{"n_layer": 9, "d_model": 384, "n_head": 6, "n_kv_head": 6, "head_dim": 96, "d_mlp": 1024, "vocab_size": 14431, "activation": "swiglu", "norm": "rmsnorm", "norm_place": "pre", "norm_eps": 1e-06, "positions": "rope", "rope_base": 3560.0, "rope_fraction": 1.0, "qk_norm": false, "attn_scale": 0.102, "bias": "none", "tie_embeddings": false, "parallel_block": false, "init": "uniform", "init_std_qkv": 0.0251, "init_std_o": 0.0, "init_std_up": 0.0251, "init_std_down": 0.0, "optimizer": "adamw", "lr": 0.00146, "beta1": 0.9, "beta2": 0.98, "weight_decay": 0.065, "lr_head": 0.00853, "grad_clip": 1.0, "warmup_steps": 233, "schedule": "wsd", "decay_fraction": 0.661, "decay_shape": "linear", "final_lr_fraction": 0.05, "batch_tokens": 131072, "seq_len": 512, "doc_mask": true, "train_tokens": 724700000, "steps": 5530, "dataset": "wikipedia_en"}
MLP neurons of a small language model. Each row is named by its layer, matrix (down: output weights) and neuron, and shows model dimensions 128-223. Each number is 500 + 25 x the weight over its row's rms, rounded and kept within 0 to 999. Numbers have three digits each. A neuron's up and down rows have the sign that makes its largest values positive.
A block is one neuron, or neurons of one layer that tend to fire together. Before each block is what it responds to, as a language model described it from the Wikipedia text at the highest values.

Responds to: Personal names and kinship
L2.down181:457482479504528524507479501430495506466497508467491513509529491498495520494482463482527465505520508463496507479559494529494422508510507469499536500472538501468484513487491484524494488490456517513478520486468505472546519491509432521467507475466497514499509492530494474503497513521521521495
L2.down192:487476520493460488523510500513497527513496517448518551476518493477533520473490544515474497515477532478535484473534544488469480504458518512482517520456495486496494494489486544512504530499472486496492473508603509457488496526506542477469533538473468499502553498510499485517494515527512519509
L2.down290:481456510496475490513507459531471547489519507436506511518507507496517532468475529492486467498451511471547502506539542509505513505471499510484503510510512532497490480544506550506475534502489495502498481480580504479500512505518529492484518521467478484483516505507497490500543510537496556504
L2.down314:528488502501523507490464527488486480502481500514478535528530506526472554537515502480484493454508507494481499481537496539503500494486501498515487494541471521530491490574550473498457499443452498527473489496511546473509430476486462517508524522483488487482499494480471443489552476498544497482
L2.down494:465477534505505492499504497519460525507532506494521517495514501499517475459485512525491514512499484488514489529517505455506520473495524450515506531513512568496491512538503486509513500532486529507494460535483519461507477543520522505516469478473474501508486552518471540508507490495482505566
L2.down557:474502467497496473507536522467496454472500458474519529498489474532502487511516478476498491448517521504526471493572498500512522480506493467497449526479505489487476465497446498513467482490473487505524502486534494490456484536482504553468493511541448485493501525505484479523546479490511502498
L2.down781:522557463532532517505507485518496492489503461497489476484504476505492525520485527453496521467460470445497548555493479522491491517530450487451482499463500542525534499498478489475494500510473457507481477510478498459507471509490513452514477484492507527508517527466505480470485467495518490523
L2.down949:522479496486513496464521521457472480453506501509531466487526522489471483544481520522521520535494533542503509493472478513495478495524488513514548529510484503458544534527497469506511498519518504502500434514569483492505475478486506496495518494497501514505512493482505497480530525470518506479

Responds to: Personal name completion
L6.down106:495511507487479485531521489532497523487490497414485533492506512531507511511499499507485517497512512483480529492495503545480496491508483498507460504448482543538511481478491529503501522496542493523541517517514520521482494546509508422497490484518506442502509502481471528506510505479464525532
L6.down243:473502484498466512534513521479480505474469551444517477520488533506529523490537503496530513508448490498515529476533518513519521523459517516466531492509542489508485491460498470491479466491530520484523508508538479506516505527504494468475540536519537475509555483524491494483503496466505501497
L6.down248:513528508481475476449449489504446488487508460561499485498461483527519498536509534536510538520518472510440495497475489499488560461523541546516483526521456502489516503532477471518478511513514526468511510509459519519489501501505506483515504495488535503504501502488486495495464524495489490521
L6.down330:477554484524489474514486494535514470480507504482508562523528457504523567471537472511517489500493508489521477515505532456491495479463525494536509505520482487527506460516465511468554515469537483466460523485470557480449486487482478508506479536491525519509516493506441540491477461493415491564
L6.down342:462514482503508516516524518468500508484505474520505502512516507501548441512489520536468500490469486518524499452531514480500494486531489488510483519508515490495519484498472523514540521519480490517510507515488486463477507525476584466489491471521529550494492488492511483483469514533457513482
L6.down402:518463521494502479510507518500500506483510514458509562561503526509497503519484497494463474507527548501532505496508537534538491487465476481517522509458490481494504539420519479483516486495518518532563494561504478514539527504518507498491494447511500530528534497506498481494491488459493498488
L6.down436:480503474525431500494501508495490523526501487426489508502453499517472503472534496478507490502505511520528488511523473473529486510465486494519498491474513522533495498454471532524508501513492540449490492513513480497518566459490491506491492520528527486519498493496528480460478466470529553516
L6.down763:470508453522516477549503513516455495487492503451460488537499499511512491455493481492477468479468502503491485504536495461506495512455519484478499477478493510574476518494489487497516490436480526488478487534480472501494535492453480505502527493496504450528472484500547491465497510476489484492

Responds to: Surname endings
L5.down998:489500475514492482585500467534528491493545499430532481463515497479484492516482483485504461538490518480511486519509487458541518486476511487488529494549508435496482499482494507478461488475493490487529460518541467446550517475469465491492474519502481508480509503490520506458553470512479533491

Responds to: Two-digit numbers in statistics
L2.down147:475483500498507532484484533491471482523489457490488532479513439461453530533496498495521465474517491500553504495514506504506462496507547492511509458467527573485499508463467496508457514518476503495462536529467532571476499499498505508477448495496481537501525523489510499539511484494465474495
L2.down271:514502533516507500496491469519489485492472483520493458510484538481507558499458511459525483484528463530515511506500490484507539493474504469510539517514482483511513486541521501506489549485536486495547557470457503527550499505474492533502458516517522522522484488509509500505481494504471517516
L2.down506:496480485514454479471521479436454506514521487535502508531510496515480510453508498518461533500483521513516500490471509476474531517498525531515438518507498467489504502525534562508495564442505478510504486490501497472511469493484528538495503505466486478485558482493507485510538471520486439509
L2.down533:492521514463493524501491467528480526530478472443511494501474505502568464491468468493524494467505530479523450503489521487468504489508503470505564475531518501531493464481460468517480485519500485489543496499514515515529462533517508497528504475494520487520504465492468477529507465470503482524
L2.down790:516468534481507523485499501487490527479536506428503484457489460542498490511477491503452495519482521512498494544509534518498495485481520494458509532523541488491506472473499471485490481478492470451508502484507518472505475499538518481508467505508474532501501501497512493492485523505443507488
L2.down895:482503500504511505478484491481495504467494522464500487499504528476484435485495495513521530503479522470525519496539497527471481491476517454519467422505497486541489458549472543509537510506459484495480498453511491464514521499480484465463521511493548512490495474507480487498479451527507522484
L2.down948:538496476511512501512480467507478509479480459480516505491518517467455472462471476463498504483432501494499517504539520499494513482494509539483529482485518501476503464527488514492552520450515505491479465513515514493485472490501543496532507506456534501505459511455453537483510503500489522545
L2.down955:524510551530518525482469496498456479490497497492489521511501485529518492510489505507484485466499462526499487491485500462510498451504538466510496501480476503511485472491490519477520514523539507532484506504509503463503532469522460457484491499427476509492515500538494487489469511493510504505

Responds to: Separation "from", word pieces
L5.down714:476495540458509504486516507476534533493512491456541489490456479468503507531475507543497516493513486492507530499494522509508512519466490473522504524490507492500454493546497497517503536508480497495495541481497478490482504495524497484453487510532511500518516519457499523504502512480527515491

Responds to: Location prepositions and addresses
L5.down784:490520525510494502463531520521541476503483507493481442492493488520496491545512527453542547489521523550525476524529511516500500460496482460539547478489496498549489536494523460499520447441518506510500516505506522502513484516499475512544484443494456474511504486480467505517502500490494514461

Responds to: Place and address tokens
L6.down147:509499504515477506462497492500536480525488525484498508546503545494523469490573542473485520544495511485500506502495544489506499511484489483510511521546506496458515553476573495519538461528498537484477507479516524511508536535515514511544468486509489435489503526509465497478479521499539466501
L6.down156:472501536502515464528566508510470497490486490492448508549564492486481462514464508542488495479479531456487484494507540513494489559504493516503498518490531514500527481530471489484516529513505500509476470484428480491506505521493534455529530505500507493525486515528477507490487495496489503478
L6.down265:491469508479514450487458470464499534497492504499491477543538460510528537582533486498500499512533498513469496507459455506534453520472506472494512544479523467474513538481438473495495467481494514509509509516552464505497511489508452512531472554517505495497499518529507448520510490505494453515
L6.down426:497500495511484490474502477487493510521474476515511519538524484508501527529491519501529509512493513483457481468536495504504485527501522496526556511509479561500564429537516507548511497465483504468482535498488493510543525507519472481506445490482506522532544509507514484500489506530552493496
L6.down558:485530508501472477499475537542496490490510473484495529462537521462504503505519521528501512495479528471499444508478462488491476505497488465499517515482541477479516509506468478507501539479464504506464495522550509516533516492491490483458468479486515489493481531548524543517496480490574521486
L6.down577:475480504518472475497493472541534518490545494489555475493528501508528494508561498516501509482485523488537507482497503465538493494503526515537499518453479503467546472525487528471512449482484473507496491500507511462526512505505483509512517474508456513468526484523453544567503477490493497500
L6.down692:481522543472531480488509465452471458486443535537521531520533461464488509542487463503500514496495482505461465493543508523476542535516532508483505481505506458513470517488529497497503494500502508497472548536499526479463521501502519507489502506486501534481479499486551492533529495491499485516
L6.down895:507509483491480493503530501560476521492496496463499493528470492478545503522503464501484514501511483492513528521508494495505555465512504481580599538491484494435508508466475477504461468481497502524490569499467534502512483486523488506490492504507508492478502563512479501523506532504515516479

Responds to: Number-ending table cells
L2.down182:483518529503478517474524555483462481480558495504508519478522532531488523513473493487507513513534511498488502477520533483476485518515479511489455485473488493561540505483499453534474478464463492492487526454558521502494480506508457513518481518501501474503513485489495521492478483507483511471
L2.down220:508443522478507491465525533507508464465485493524510493512483499554529488480513506484465482509539500510503516490467511495502481521465472489537488508501505512522496456508510507519496508492517498514485506519456470458474500500470482506474465490473498497485483498491518464502482501505499527507
L2.down311:475515530527512488460528511487538465451520552514511535557453527516479517471442473462517516490502518532503509530521550493488459498511503507540491456502485510531515454486488477526487475511472488449473489515460482519477465502474460534480479488464488448503522496514494495496482502483511481508
L2.down433:501537505487526488513498506515506504494506534501477489533515502435499493543507477454522470532486482517543485505490466525453526488471444547495477480503478494504487495551531486499533481550486499511514493516560479489494493506524533483490532516508512479522539523486479476506515473513489501497
L2.down865:532469440514514533509509505484515497514476497473509519474455469529528481500501459502491517457480494489493479473522476515466514523501453491490509454488483527477515473528453501498525479514489520518479490481491509497534491501515481476459481506545444494501530533509486502517518484483509516442
L2.down931:510495503534496501513500508533509509483520522532483493494499517500485513503514500520495484515555483470500513485512521487487547495514515495484489493484523516503534457480480528508457542455481491506462531491533500474480463491527507528497493529470525487510533556506501514525504497519526499507
L2.down934:515489513519491506520492509512476468482534476540489540486481485520446463517527512516512516504511485480522573481506502499500482501484488484472457492450530526483511511525495476514540460521475510508482541489494454524484504465485489521516521502512525460509549527484557532458510494520539459516
L2.down960:504492528520444514495517499516512471519532499502465499475495488476506530484461538483561530494503517476522516502525460495537503506507479560467514509530521516530539466536447461475538491482501506455533493484544478484505510493527476521522482490486526507502479494505529488496525524499496459515

Responds to: Mid-word name fragments
L6.down141:477518485515446521469498514514543485499434505501544503448498522546504482510520541515520511530520481494469464461482527521521482522521506467477532477493497499509475500479492513556476455466496529502518497517519491467525547488511493500500486523518514499509519519496507522545474490518535496486
L6.down238:500485498506477532493468522497502539487505463506493523475480564511537559491547541500538544535548536491536481503470485494480504500542539473489503519519467528474470529500523538486519469498484485475471540464485512553497508519482531488488522502456476503533511532478507474523484531480481475506
L6.down399:543479511495496508496574493493544491477537489487497534569484549471513481517496475493482470528479479533450495507473510479492497501482502467516547490514538466466500503475487441517485511493485534466502455534433470469504454477493493501493491438505503498506508505513464461496517508467489501495
L6.down503:488484500502517511510459515466490539479524492517506505523492563518561473523508459470537507521533509449487488514468525527529525535500494462487482492532484564526499531494557541491516501500489544487501475503513489521500506517520480479543506481508517490524477504484504470435489475531491518489
L6.down560:484501507488495549501494493448469499500505528502521504483508489441474523491525503495525469503476520540529503500551528488525485478506472497507465487474544526472497492520487509478509502502489520475545486508474427519519473488535504458501520526543492479485503522500506472507504492521507510509
L6.down593:508504513457488519486472506493447513513512480476480491528499493487490513516495455424522489525499489473471464516533515476488494494520482513506470479510479491529458490523445505522459536528493525526497485493460464525469486496497497458497481499518470543494483478525511487467457475465471513506
L6.down599:521520522529507521470501490518456490498495516533491534474491478476542509447487509489507527500544514485511464515499550491523521515487455484512512541534469485455519468560497481522493488508521508541464456512489496517457477476497486490543521492496503493482495464492511492500547456547513516507
L6.down921:526497497449507517474471506517511504483493480507517475477527544495472541537540550543450479508479549525503507480502484505546489478500500511465501538513505529505505469518475462467473517500530560481487531525490468510516507490451533483534485522510485509491539484440506482465527536484510507484